config.yaml
positions: "rope"
tie_embeddings: false
init_std_o: 0.0
init_std_up: 0.0285
doc_mask: true
MLP neurons of a small language model. Each row is named by its layer, matrix (gate and up: input weights; down: output weights) and neuron, and shows model dimensions 0-127. Each number is 128 + 32 x the weight over its row's rms, rounded and kept within 0 to 255. Numbers have three digits each. A neuron's up and down rows have the sign that makes its largest values positive.
Before each neuron's rows, "fires on" lists the tokens most often at its 100 highest values on Wikipedia text that the model never trained on.

fires on: "ly", " to", "c", " cont", "ies", " also"
L5.gate216:131143113132135173175132157162164112104144147088159138156166078144154098104098140136150129108180148145083161175174047100141074093066166140143165148143107063138165128143098152202134125133094160173110205156135167144085136094152166135141127159206151216110151065084094162184144109136110120128153118096173120122166156150146175162164141133077159100114096153133111116125089126132192134086159
L5.up216:113139107146070124184089128140177067156135084107135100121172118134160115144118198076173123142105188111090150156194136143113120073138109148116100101144134126153137135100203157110132141130163129109161135168122088133119209161140096195138073092141064075116071135122108138133132106142084042153163115140130138122099090122152181158118101157070057091096108048133129151080097144127133138117145
L5.down216:108178079146129158154121103170100059167150093130133073119163164179150150125097074128050131121091202096129109141145175128135101147107118196135159100038081100122187099112171112084090071134158118152145128106153125083137173146135173167163120148079069059123111172185158139150162106114082102115134082184109157063139136180103132163119091113141143182151159112178128131115132118127077080158112

fires on: "on", "re", "d", " d", "ar"
L5.gate264:153191099152134129174073063070122120108141147164098115162071119083137125131148109118179179118122140113068160118129084163147162137156088152064134158157159142165116073091168144166092122107090159059142170135100096150101102130130139093100185157154125078108150094133115129115143075122108128100164117144120123115123186155156110136134092082106183154147112128090124141110114150137133143160079
L5.up264:156101156115101173104121049135063115121155129104091109104117120134109100165158113052119164110163133092137080090191121103115124055143126184127138121086106169103138156131123138139173183151100086133169130109112140110150101158157136127175191167132158137117174127157137125140133121151142099129130155128168169085094133128179095148146136104110183178190129130115151142103092094122152141146117
L5.down264:145072127094132096118107111077129116077173134147071139144143118109074096116154158115094149108098125134163126136215067147118112125185161125087170078102145129103163081108228108160114088160075152151125069115140143122122099185076146134127151111109087113043147155134160117092178142129083172139127105109109141142078181105101104145152068148147146186150149108173134105124185133129148131055125

fires on: "es", "ed", "e", "ate", "st"
L5.gate682:083095129093081066143117173133169121105141104205121154173151139096148099139125150113110119066126155148148098149103171193132236183165151150090129145125109133118094164132118104157156079092127170156132140064113177094134143114123128169126111194114129127122132105087097125174167107081128100148046143125108126106124092093175139153118124109131147106086087095203117170129137163141082172162164
L5.up682:100103087118131128147066081123141097126118170081139123125144144123110156176106094175130130153135167153067094112150130102113186113113090176162122145047120173096136145096124104146127085108110159150078162106141165125152142126113178072125077084145118139068091163132086133089123148123158108133186070119204127139143165170108128166153095112078138107053168126126085120145113117105103101148211
L5.down682:128114190139150155165129163154127094082149084135118083167038081174158133160126081124078069107129106133128143094146155091125079158150165151104127097096156170100117165130156115129096104143129160176147109146134157085060135088165106172142175138077163084145127109135113146093124098092135140148118185152122139167122091197171146151116202144148132108184116164185098178074123148139157112106139

fires on: " for", "y", "ed", "k"
L5.gate570:121143165102168157102152156093087128108127161112095156131098110154094048100133206130087152087177179155156110116200122129122145150084113156068126151136174128152191058144127074151098077108091143151114142184146066111100129141059184098156177120105143071161133093121139146181129102100149076155167131114133137110160119133104153143120135121083204112112123106180053172142076119139094139152230
L5.up570:177097056151169113126070110118130096103164155035146088125138166167169130116100123161122113130119087081101146184074144130051114150080157088115144102116176092165162083156122167106122149126118167088150176133105216093199175088179126102103144066140132151126113121096131175124143089110088122057145113139133137124128129127060122129139084134105112100115139149091150120152130097139132094154105
L5.down570:178107211137154114110115077160156180091076178172112084129083084079172135120173086084160135161148082125152125131100183149121109074119099115162078162131120128127151176099134141149176138190144163116108072166164096171095130138151165057172139116169180123087122093178176090099134131124136115126121046115116169174082090177167158143167138135126128115162128110083115165097103072151131108117147

fires on: " all", " one", "ake", " its", "ite"
L5.gate659:119103087135117137146114112141130135121122082139123211161141163080113117165136120181177174072088104183196146135108089154161172132077150109138165188150103176102128157132040144113126099163102059096100174136118122176130128145145177146143090157166115099101130129137045056174108093178117146114128141130151119095202112139098177143100135121181174089186107196124114133151123076132145128085141
L5.up659:122131177116124138103063109125109129142124073146138125090119124103088156118185140105119195142105102166174193162137068106145166098091139052145152192158141156149121151191085099095100164193113039177162163157106126098150139125043087153082113206100142116148131106133068136047097124104144154112106153150092123101126162111105093111092105114137089126127115167115080183077149124106161158120130
L5.down659:094095075120123064089130149107150178116148166065156135123097151142091065121099108198126174178123120115124139223172118145173105181131124149094156166151077162088101118157081101150134148184103094200099100125124155097134148140147135158094115155084135171110100177142129133130117096087117148107174144125060095173125139130110151138102053156156141118183114130058113124102148123188165136122131

fires on: "oth", "ed", "ome", " to", "resent", " all"
L5.gate642:067109109095162117167123153127128167103148150140079120112119118136121122108135115179162117101163130175112114142148250139136066118107200112091118151066087138117149130118099141142117122162093140127139048129166144160097203176209151167153051086122112093140175089117099144089117084223171169114136152085132110101146152095132160159127119140123144107154092153097100156168160163126164192163086
L5.up642:075110115098080174127137109107103110214176117142101111069119140154159121148133135131163135080121121116159132122136146129121122107100116177094130140166148097137166127086080072203121179172132074143112134149151091117142208140165194145147105145129120163102135169113109060122097097154085140086100176061154163147138094134089125169125132170127066110181098148134093151189162157127113155156090
L5.down642:110103078135091072101167097145137096102122143171194138108122147218157073121089117148087136168221134054122091105147128113169099104091098135106120151102111073093131125096142110132114059152140122062124139087185159093113119097133107146162162155124165105134083119096146126122104126136150119101104096096072123081104169132152131131143131126143146155109059076169162154102100148137142141137163

fires on: "f", "p", "ant", "l", "al", "it"
L5.gate215:098144144083095118124127109134121108095108145111089144091087189126091105163163094143099043114176182116113128048103188161156119098144130145133100184112127147141127126101068185162134164154126128157098121058107163153148187153180156084125111122141206132151170140108165154141133125144168107191117175129120118115094122149112105190178092125102105110119134186140123169126129062149135106150120
L5.up215:079205149200133116105110104097098131153151129141121145093072176089053123135095157124093178152117091159111154126130136112142151086134125139139218195114188146111168126094073095173102092094160084182130140143095170118089139126163129124130143137193108087117127078158094143159106093153107151162176153135063111118117104111117154165093090082191116164166150136102103133139162126117136147119105
L5.down215:123110148138189114183137138116151123113114145058083155152154117121120163162086130129056117219126087145067116141149112139107098115147123154122117169123135188120139152131140129127189105172138131130171133129087122126136151106159062139147119088123155162105152125137148076118136129174168142100135128116104089036153174128064140062057154082134101151145127143161081131135087108134149157071082

fires on: "er", " A", " v", "s", "ing", "c"
L5.gate417:139124124150086115145119134159098132093125114122157084085176142075157094137181130128089067141199077083093145153115089131154145098092099159121115125150178081161122137159117118129096169126166131159172149093115141028069129172121132134185170154121175113159171145106152069108094112147120160119148087102111157125130182127168157134153173157121168216126075097156123155122082144102109128114114
L5.up417:116099135137155121169090159083107164182112091126136074125111142105171126147110126132116101118109132119166058153106092179157150194135107102196133145144140119182162101131178183154064158111131158115127187096156127098105149151097178185100148128120128124113126193120080118117107135177095136126169129084110140091156126147097084107154150158144133136125156104100144111175149133142099189142118
L5.down417:155104163105100129115128113147130145107115144133139084092136131172104144168127156141147109102112096125132129173183104169126088162148062161097156166122059119132157133146119100118104150113096180106113161132178127085134136146103090098110179166150140171130106104095097186162146086130096120108140085131178112133138145091162079163120164143068058145101130206167040126164147125140146112128108

fires on: "s", "ex", "let", "ag", "ron", "in"
L5.gate389:119130095164173150146175085168182174140103125089162110129122155104169085119118101103142106124172184193182138202188085144134117150130151186159199092130138122124135149121052168158115185099135116165179132179146113168119091041097108122124106154122167141064168200110126183109135111061148154202117129183084161088122175141178118165095140170148175100105160122108087147140116109137127149137081
L5.up389:098118162105145180137165127168151190125189141092159090146070163122118154112138125157131164165138129122079097167137123172129114099120060121148105077094156152081128079129194140078054138120121136119159166137166034125153138109171122132089147123057133147088136091153136166176191082093141064137155122179124140097126151130123139147064173150134156141083103104130092158122162075139136153125100
L5.down389:122128104158088107190205153142096125101170163126107115128114098114131098115056091152101144098151154145125131144098096064202174086144091145164108100175150146114143145115053158133138132130152137169176124138072118170155159114119160067128106158070144202183138141098109107122141088162128137152176157104136189123159168059148174119172198152120141158037118153161142126119148103146062133131191

fires on: "t", "l", "s", "al", "or"
L5.gate396:073128170169076071109120145166141151108164101101123111094137112128130153099133145136075169181128158098126111102099150128159092139214084125152140154072121095132155060049104152088130120082132125112095170140087157155101107093107099129122103165107119107161161136125102128146079118129120125182133170110043143108183079090181127106129183109113083077114181122072121162066146098114119115106095
L5.up396:160133136158142093153144179139143096157113114110135131182140136104113151116143124172173130143084124193167121147161105135130171151041109179092125144162122122108094178088150162081135134125187133088155134148142086188109113205252148132099115160130066145166180148160149154133130111198138162168115162130108167172160180185148127100160115127128142117196157118143184131200108096158098147131100
L5.down396:124111117130130101126100109128109175125102144118121157167163120109142205166141131148136113130120122099105197129135118111108153133135123086100099082098132092114124158163110136149145108165081093091072100163104121162099146177153114105102140078167125115151124143178134120116125211116057124126113111168117074117141199165151112155045142123093099138101110071084163133144121200108145056128080

fires on: "p", " d", "as", "d", "b"
L5.gate97:111177161131144181067110182127159154151096120174132160184113125103082158112195141081118134140187098127144088106163103110112136119154093136136082178068084133128125144150147168145134099139080120152105187162126071205100118148142140162159128186132103065122146150134152084188116161099107167100115137148134111168158081113154185093159169167069154126189143110142076120089112140136083111100156
L5.up97:114163118073167145143124095119108168126095110115082123146108123121151130155100172144103117111104107166111126112173118107176144090059080169067134127119136139151165135122113110159174196089107120153127135155069108160056145091108111109140044194175163130209138075128151137184130129049120117131125181134106105111155162115132169102093181150119123101177121100089130173128107092151134201124125
L5.down97:183131148155168136099097066162201107151075107157136144131133157085097214152137170131167137167128105054104125114143158134137164143099124062138122108117087173131147110091149136104107093135079139163128128176113115100070120176178143128146157087107118140132147136204158127156148149153082101036127115113160144107107096089135171148165100105155106128119161092106166138132140139130082076090141

fires on: " comp", "il", "ot", " p", "l", "p"
L5.gate602:136144149195179121243112099102131165147131124097137087154085122080088146097132141128109127147140141184074131119142122159149150111108143133154197136112099142150127093131165117118125087128099105113120116151135147110085142145205147146105166123107189105116194136156115152118106136127096151091100117138110121138131092094127161138183166107137094150132138110141086149139169103081111148149177
L5.up602:126146109176126154070098095080100149067155122156082065144141143076109157098099134120081113167137147138112189105103145096100138166116177155143156064103108117141141224106200126108130153104176132119113126209136164126136149180141113184147141116154141078136172102169052100166135079157142131122168157158146103198062050034078158120129151156076088163157135124134083124116177124097186105141147
L5.down602:108136137120150119133170191118120149164102101114153094116162115059124068168095099128103155124079122107086076084148140095189155101131070117151116161120139121154112092126089136109117123172112150150130145154120136071113176134099091126156119122147147111132144082188171176189108176105127121145166199127116121217153146160099064140157097132073112089149079164085125116121128061142147161116125

fires on: ".", "us", "o"
L5.gate121:128076159099157112082108123163108113120079155109082077145150125112129120125115108092156115141139085159178171159157080142124142100122125156115147132186139135130102158095142120147104087149095134166174136131092101079143166105086073126123079081086116153185100135097144172117114054111150108149115100081167113051141126105123113085106133111064131151133157068134129104142153118119107126096129
L5.up121:160103143144213127144078167097124069120143132140204124125143102156162152096116153134119159187163103130121147081137172136124145137136069130137084125158131075130074124151073112122094138165094162154141092123107083139126162104060089154097153136139171148195147154094130157133181045136100080106088135133096181111162134102109129081166136145079134139112146102084164130164094122187115118087097
L5.down121:163136107096172156131099094086142095123150169142134174136158096182121111131148109099149155151083084143134120160123174160068170151147118158051143158129128087202181121131158037126104116114138150121135148131094134080151089137081159117135114186136124113125187144128163121108114181161113103106056155115133121158149111162136159141111146103151116112094139108182118087118010074112092087111141

fires on: "il", " and", " of", "ep", "ther", " At"
L5.gate460:067152137093111145160146150062146078083115124102170149146120209062112164078071149112126133134143147121112200140142107142077147120140176155082108132134132133137144192124159131107107099106163164169133122111078155085164103089107146075128165123102187131111067142064128130163159127131087137127169147092137093117090069148109157145087113037128121123142166150178148149165121097130121107078174
L5.up460:121120142148198115166133149073094183096101149120144077105126164151090164096096101147146107136124114175092096141143106146084096095079127133120171138070119058163122104137153160106122139083176147137123143081115187119135072240156129121098157061089143109160085157092140134145162075133130127131131153132153144114125119101171089098103090093134089125138050146159082117163126132133141096152186
L5.down460:118166114121114123102139132181070197088122189133133117173131176147132109135157159094143126105075137160119097167183107114191168079138135142129120115127176154199135130125140150068163102105143140148076109126128135057136119087120111086139045150126141138119117101040141138134166139184135128127117113118116141061157170093099163088104137082173120111203141130150170145119105118153110106068133

fires on: " att", "t", "l", "pl", " per", " le"
L5.gate437:107117103103121103135107101139148122178108108078117135143080166142069093146088103140107137145196172137088093115088151155073133101116133187115182071164088130083161072143126123152156049112139160104134102124082163137142165138106114117079120094073084062172089157201105124086139156220167137178146176109154133087094144146143144121167126131140136115194096099124145127131069103142098157136116
L5.up437:154113114160132153172098120152095089114148138128130036133122136093103107130102158147051055132149123143197157169131111132115168135096121125117142114083084162170141152092135146107124135126141132132124120113116123176108121134130107128133182094093081124096092113135147144081087187122159111186160139147110149163109151094158143177147124200091124059103099159120193168122141104153128138164156
L5.down437:169155105143135150128142082106152114146189168124145080153104157077118118127161151146137113112132101147088144153158189190122134156097089144091158106111176113158103123086049108124133153161135146160085162117103161127118065158182138152073173191117129120078129109146077165090126120180151097108147165144196188096166107172171172081134133138070128124120095130130095115111123120147135098151131

fires on: "u", "d", " b", " d", "ed", "ight"
L5.gate115:118129121147151143090111112139181134098168181090124139123118162160142090115185154112159105122097101105071198134095109125203158091157161135158103137115101102108085139145096168134098125175163108105131208168149054119122183163091074117107130154218078078122111185065181152127137119145128181097066109139134132090151117114079138179108112155066152118128132099117096132062068120125140153150115
L5.up115:119123112058080126151216059148110110166154134124170134146110145157143129190087123076180128146131113160066147082120116072074111091104154129123147167155131106194111111155106120124117101107151144160084084105178129143091085117074108119119145158077126119107150126112084145154110146075148156172054122106144160174124074101101098169105173075135169059162106170071159152151123161201109189123129
L5.down115:047054118116107149126118168120146154162056182100089122148065127111133182069109073118177099114152081085103160115121105139082089176172138145117157127070088108124111116185065097102130142113082108140105124150131133143136113144128124126090146128077152185132147118138155149147122110071189131092152110147089120118109156087173170126147125108164093134097126097178073131137105090151147102145096

fires on: "k", " and", " (", "ri", " as", ","
L5.gate344:134172114123159079099065112116140109146173106074119153179164141083108078106097157124126086131113133209116092188154108175120143132101170151100141119124134125120155099144056086078099139132101106124131107150141132112155126215131120152146126098172097079120112113112195152121118166142113119182182130117150176042136143076154200191091140085134070133178129198152133103132125197105120158115133
L5.up344:182142184147160102130140101113104107082181141093125099146065167107125092118106107115164148135072142102150132099089053054108124140129191168151154091129110155152108143133102143175203160164127112131158066148151104158102086169134143124122127150089163096130109160061167158104089139147182139181153121162110186154075158150155121124139077149130117078107100123074160102161158142100173140157167
L5.down344:162112130134137150154109163150132110108180198121140130149121091144180171171150107114088085139042121128091105138139133096113083119081093084114168079170045155118160156103159129084146099159145141108127155105126140147167140136084142149105134143154156147077124179105183165141079120148164155142137079112151101182117091154070090115216095130162134080106122107117166194131134093108095173157145

fires on: "p", "in", "ce"
L5.gate564:140140196161154124118141130151155164124142158102109094056122048104144080135114090118118208101136166105124072086138130094133144136119130115164201148152100114131133076161152124075161119090146125122145158127132094116071100147143117103161110094125139113138098135116125140174139164156205124111080114139175172131152095150138080127158101126170110121126102117080038114169143093135142127077146
L5.up564:083136074116107159166131105151139133125157142124071148133079131162102100133138140169175133089128151126106102157162112176143107091135150180145169075096058165080140069105122167103152124190086140128112151201079166207147118153176126066071158152156154129178100079111098133058150137102101122143116069140108127094127144177208083114162148136140114144125120166105117119091055109125158114164131
L5.down564:128146155127146070100149092141155121105152112103115147095191136058130155101124116120206120118120126101164117072122128155112129101114106150129059132162082083155083115131108146105113130077118126185118127144173096137115103134151131129128160118088078092124131109121088084136161152183107106080101127077113129114139133224086139176145175152104113117098166134120148092108152100166129122057149

fires on: " att", "t", "ort", " h", " ret", "ge"
L5.gate666:074149114137107120138117110106146079158122205140111130154150124155099148139079139171176164163183089122158097154117077084107106137086109157075123161157143148180166036114145091163149094083100170125137142123097134131116112121147193099135114125072130126122174201094138085147206070176134171160136108122167154110183116116175146136135194166094151069168146191097154156150136118091131110176123
L5.up666:140101115131120139068138122124157093160037128167108066137163168156157114105096119139081064132107095112145105171073132135131118146104141141156109121174120173096130072117160139162155125077075126148166059114176129122065175155156194121059137152121159135121076122126142117106106073189154116158158216111140150124111115108131126164157093116142135097117145193124086104160059122147107123123110
L5.down666:157125097141124149163171107130147133157099103143148170138161144076135132130090131113164145135203063154201076118119046133101190086155112143146156123134157162160088116076197136083126108109143128170146126137146191066193135126110134203162080116178133097134085140130143143050191154171148137157111109099181106090090152112067099134082113063093087164148143232158131137119162128157133122125145

fires on: "s", "ill", "p", "ust", "-"
L5.gate645:124108111173132144105161101111120116175126126159173127116155119052130164138125128163172127157084159106096187141105159137159128151206133145090157138171074137079103148114137096114101174154143137176148148123119130141109100157205085135173126081108146167120177191135148148144110124070075074189119121083082128127106101149181142112144094158206120092159145131113121131198113102159179084060117
L5.up645:130131101117115134178112161130138081133120113098085161144134167148111126103162099099154116079118128091129112169138163166106103128121114168202107144135125116103124125059212110136116087139111118118116119138133100143110147156184135155130120149111060162214153130092060152141124117136053074115141104124057093095154133120099139171155168187161160134118154131101139106077089119145122133081145
L5.down645:178166129170100200128162108076166132131069137121147137063127179112181139066149144129135143143143127113140167142141161191105162109118163105102147135086103162154125154106110110104105148116116162141087094116111053097094090180110133071131087129159080121113089144155199141160134171122150166122091093158128104132109140143150108127150202131167088135149120105103146072089075098168138143146134

fires on: ",", " a", "s", " t", " and", " an"
L5.gate280:152204138162167092102111133116136105113121141149139207140137125142163146087119083143110145188123111149132148159152174131167104169082148124111106108117140159146105116124124140116087152147133131080118127192087112150088201105145165107140156136131144097133115145124136146106133189108115112181129139099111186103127111162100180125106170116154079105144126183148152068144102174109143116105171
L5.up280:161155147124141169132128104131142122091096141100100162086108143077128111086133119115080099085088195095152096183070122153158157103154123120123114130099084127138086142141168140162121113127128138107169075171139036166106127131092135135131117116131154116164077136080129133125163171134168162185083158128132092117144189143075143083182115131172131115100060112166166115164027134135079115155102
L5.down280:162179127143112096113133096139103076080159143154108113161127137152147082139150114148147138092143092140105144128128145194123191164107202127158107111167151106176165148133152080122085124087127197135120144135106144136096172119215101131119126138122062151115143166116127145135107056105098142146111065095123126137087111156112174139080124123103110093141178183138134050120115198119149141118143

fires on: " t", " m"
L5.gate577:170124133095125072059117192138148147116097114080138112110132057112201107107093135144171160134099178121153151089188196134082087163098125101153158158133120081154137114112110130151182163108123144146130128136102135126124096121127131073136125168147141144211137069144142104097155145159153134117132071101124085115107187107126106094075196095137130161109094147137140054087121141154091105149069
L5.up577:166122135138158126134107078134103106131139163139134117152175144125089123126077104131095134148143119140195125194121174085177094117165102115122130145236087162131125147102127094147109120099209164143137139124136100116207121174159146173126140164132123167184110072104110129115159173138054123104095211109160142149127152133129121140094111131086145081099082110103128049113153188106150141095111
L5.down577:175123153144126134067083093134124159199145118080131047148131142112201161164146101116112148137094023122133128152120161100159113096185111162132097153133127106138096153113164134095178176187179171127148089144106099108108088137168139190124144101114109136109095110099123134111119131126139143115161100126101134127064112129085128148169173109117154124110129192150125179166133125091139079171145

fires on: ".", "as"
L5.gate580:120139132180183109055113115064152148151103107103085088130134138123115144083120163101157107157127159176132123129090137186107020102140126107070107119101112140144145123148214187153108170107089151132105121118085148157137146111140107162141110085091084169097086171127131184127091148154095112093079166094134188137144126094101081112180090080097139119080124163078100198149113136130160141096134
L5.up580:135146071088172139164117174155126062051159156144156125160139077129145113058144119139155119125183161101104132148084166147159122111186143109119125180055130084098163189190087064131077082112120163158150124110125153143118154136051125119067097150110124158179134159121139111141132144112178075093055134166125127108152171113129137099132126151119116118080124121121146079194094158125121091105152
L5.down580:113103150162108084144133072147132188115084133142094131107195135121177116119126126137110159155143171143177098157194070046140163143104090112130140116111114128102092152072146164138109115145074112099158151140139119108122166160108115123115106108136113127108169140160158120144124157163156121146069139081093116187120123090153133105090168147164140118185163116114129141160114078102149139206169

fires on: "el", " al", "ens", "oc"
L5.gate45:128115167140089125188128107056100160125068190155170149133092098063136155041137120116115125143128118123115117137120102110084167114224078125141147123208150129104115111098087167222115114148098092188097098116097127124124171122110144144083152133159148166078117133165095127137092158096169073137089130151178152147114128108122126106109131157148160151114068155132122058065161162136131129121087
L5.up45:106153085106124136129165130148062088191107227125176113135127108164088155092169094185084107193151156115113130146119145126118125112164074106186097170106147143190124177054103143144087176129171084134120119093099084134131106101111189147116158138197127141115121095163118126114128151127175176163096157171097153125154155155141135153123189115176109118149084117144154053108166129183144115132154
L5.down45:128125132112088158121118133145111145105155143123133137129114133094134171148115114120190144135081173132093121185064072091139118147147076090140132187173134105093163140103108165142122131103139112158138105184198122141115148180134065100105168193082132137091048123157150149142085142163153128137107098146134198145113115120177202045188168134120099133232097179091118106132090124121098041114152

fires on: "ed", "ied", "ated", " place", "ate"
L5.gate72:148119046113128096148130096137145118098097136185140140131185156127083132132150135141123119125129088158157147140107201140153160141117108107099134198111082119107118117077161137111143134116176106175178134089095132100157152123098111124106189115146123090159165097109125144069161102111106147124084106061129157100102144193075138153124187118068130183111109147128118123189145125140216173125168
L5.up72:119145113189120119132098162112191087128110128121077139163134114130130158146106045146103138107056036159138095109127135145148150146186144130141112142168105164119091131092160104148157166130130162126051119101110099113119136131125124078130103090157151145107131083150077214118107078091189214132124133040121129115147195138076094152144147111120105179159135068169129071198131163120161164145133
L5.down72:116114094170070161095133103126171111083156094128126136182096094147186118114144166150090144145130095119135150132175146100157133140036221123072090136168106117106105159145164098165190120140102110122127141158142116124130139157121153128113141149164144066136139111136051077144125135125126151139188121075146118165089132097202100183071125110156108145182147116141102121156170089142107077119137

fires on: " a", " d"
L5.gate612:103128135133095087154089142131149100031103113129113140143113155079117132103034103142188149139149127090127130131160133138158150188153138130137173134179150081194097089125134159147115121052128096135116069137116130125151123198054149071137168166134190072134085117138158156113168124096135174115108077163094166140128142098175147132164095074080168141157144102094121109141125109113143134147145
L5.up612:096138144214148108109158085134124132115143137131093142173116094122157093113114105140110135115111116064114164104087099142167095124051122126069104086111133149114172090174099168088080130132195079111123115053163183121116144084139123104146088147135145111113112133202134145108222117137137157136168142130154101131160126118157175150113121110126164100166080163139089126154173119077093119143078
L5.down612:155101160171140131176136117102161117080167124149128137171132109110113122038129149153087102109085146142103127119135135114134115137161101116148114117129121081196158126119126161044143110083141145139177121081116080163123121117124152139150200120125127158138163100104094088107085092106127087143106108093150137174122138158157150139076125180097102146148108214140095082153140150114090144094122

fires on: "ig", "or", "end", "y", "b", "om"
L5.gate517:156084126094111118122100077104113108144142118044107124104124083173164082111132118071151103098176135091129142128115171111173138094162174086200128135136121161112159119141156156111155148101111131107114128109139136087117144110126087106147115155156087109113178135127132170191094145090116190114143076185161117145087149164109114154154079130097095111113116163127131112053127151151105159166082
L5.up517:165102069122134166167139127160122164153133129176125142173080102113117173171206173131123159032140146116129113059099141152115120115142132100133102101105116091171132147095105110096137164106121181114083121177115121154125106099151163132108066109155089134147127071188107142115118079179079158186100126122088135149132122119155141094140138111085098067160080139139103146146068147079073192083208
L5.down517:100191142102140113193078121107126089132106123114088126135161147149146077125120172197099177114177125144157202121113106103122128164088098119149123110161159118147127104105103197118102090130102172134137180185121079124105104118090110100144165100104102129145195175145135077179144141152118150119136143138099141158055162116176165089202067095086146152164154138067158082141122153204110164131141

fires on: "ly", "ely", "ord", "es", "s"
L5.gate462:155133134127117148131087142031113149143140145131123109170109126087148088117124190116188133160181068129180099125102049164099141086092100134144113133099148118113158136046135118080163189167082113173115117131128141116073167158081112175079103176135131218119084132176079168099056099137124092144167130134126156104131119144106095126147194178064133110144091133118151120082190144106095149140129
L5.up462:112095092182134141128044091066101168152122125124125120153079106158092052120155100119140133163197138166119119125071136180104142128059136126139134132106176112078136098085112135150128131124124056109149076154147083138068140132115119119064112153108117166123054176127113162134073173121090062101122137102176121121159139130171104171121124184107113129133148166169161095109113184114135125139160
L5.down462:146135128118083114135151112103126113100127132131109116108060127115136060092038138159029121162147122120105168096105119081123111123115137121058136127152118154103102099144113113132103095179141180089173116117137065147105131142108163138093139160166179099177141075168137128121101109168160160141107104145140129164111167103124116199078196141103115119070111179088130110084091137120123122172150

fires on: "ig", "r", " ab", " t", " Car", " Ar"
L5.gate222:150159121084126102109135091138150089143127145137132133092049145115167073148076075154085096105086092115127104072148162139175063116112124158096130076180126096095102107167095160159126109150131097138096148130148117094168120123073060161146142174129145154135150094137099118169085129168116107144151136112168191145105152176134113116160193103092180232091093150099155141142095143112110107121099
L5.up222:114065114144102118115140152104148088144152176165144105127157150144127106141097076107168171128144087165130113119111146148146088194139180170108101131117111181148139123149121069164142132177162161145121135102104129088120037179112167154141127092095148119126068161093079136119138174125095119157123160123142168209148139105164100183105177127083116140146092191134119129084168110097145160116084
L5.down222:087187155104171106098117094109113076136161128168160180124100145168117113096141181162066158147135120160062109073090145160106142117067158118132073128155118154107129177137214176097182128062153107126126140117198120122078070118175056161155124091126131150162136119151104122164107147124091159142102086146114108113133150143100076149106120131024144127117170107144136142122098154102106201114107

fires on: " d", "f", " D", " le", " s", " P"
L5.gate530:182133158157133114115146176085140162133096168074122108084104181101154127139161092101085082098127122123080119155152118159148098142160185161138189142124151125079107147092169134133114094107137161163126147125161096121126136186131108132123127199127090108102140150137111192097126154103146118146135071097084166127133163149139089139115061109127099145095136092171183148132145135158189168131123
L5.up530:091088140168111089063132123127176123134095111140103131081092159123093089112108131124186122115154112138131073084122090109139132117115099168141130141111130161152092126166107152088140122172136132253105162175112106174075083145113126082063119173173128136152076139126117098190147159100139173078118064113081094144103156159120069105096086064136090103127124136166177149151084143125100085149108
L5.down530:080145103167162128143151139091159155150100217065197094148137164137167111168073071098163143152077132118107109126157107116165094083141109130137123084091123150139161099124137107108131167171154108157128126159102147152128075089108167142125196156113156093088118102156128128154156159105070127135146160078094113146113178078105101111109103151130136122197085113177139110079051190123155140119127

fires on: " |", "es", "ot", "s", "ult", "%"
L5.gate269:157068122102075129128110166123067099160140135110120132124082097131157087156130066185105110163116123158170083174093103125108164073090145114103153133117157179093123152115103194102168158134138100132083151095123113146146150115119067143133169141146151122071089147147132073077063110119153123085159152113105142107126163116142077107184141128046098154177090127147141120125122170156131150149101
L5.up269:137118113152157055156159138119104088087115129114159129085123096122181083126127103190154093118132121064124109140138099156115146099144127100103140102133120133151115145089141195167155148122101108144096117074140130138140159101133153126093074141123173143163150082205102113122100186134145115116140161104118172085114141198056109144173171147028099159131097083139090156102115130080156158141168
L5.down269:059177168119114127213183161173140108140081149119186102118119128106134123169155143180154089116103126108126081145142116125136110099133115116157140137124088077126148092171087122073164148054108121072149123086140127187145099110104153160169123075120096155186171080169119211083124084126137157137142127084094148139140173113150073100180117095089135077141132097151162114108148143132119162138177

fires on: " s", " b", " f", "s", " n", ";"
L5.gate422:167155120123084124170168097143084158156125179058160160136122110060159148133096060099084132154150124150133106115093144175171128192110149141132134157189142129129072073095150165152066174111150076189129129137146137112108128134164124152156123109099141150102137157136136162152124150111135121145132105100136138125146162140134131136141191130128169057177136130158081079135095172137136140129126
L5.up422:136123126117132098171204115120125097102106153084152195191143149151151130115121099113152142129115101105063132243122099160126176131115133170156175107131153106188158121099149091107060131119105095155159133109110062151129109179114120164094107153140145145118162099092164097104173102047120155141138134118109181088159178077055103198186124097088147055133110104171117144138123177135151152151104
L5.down422:175125102153176158134127139146083124114159160106151150136067161128175149115171131014097137140141145145148181142175146106108155094186135144120128113155113149106116141123100102117119110167135154125182100122064104135108189072124127100124122108111145103145132061092112145163108137137143099147123150171149159125173135147109162159120165177147183153117087131126111142090057117196105092123160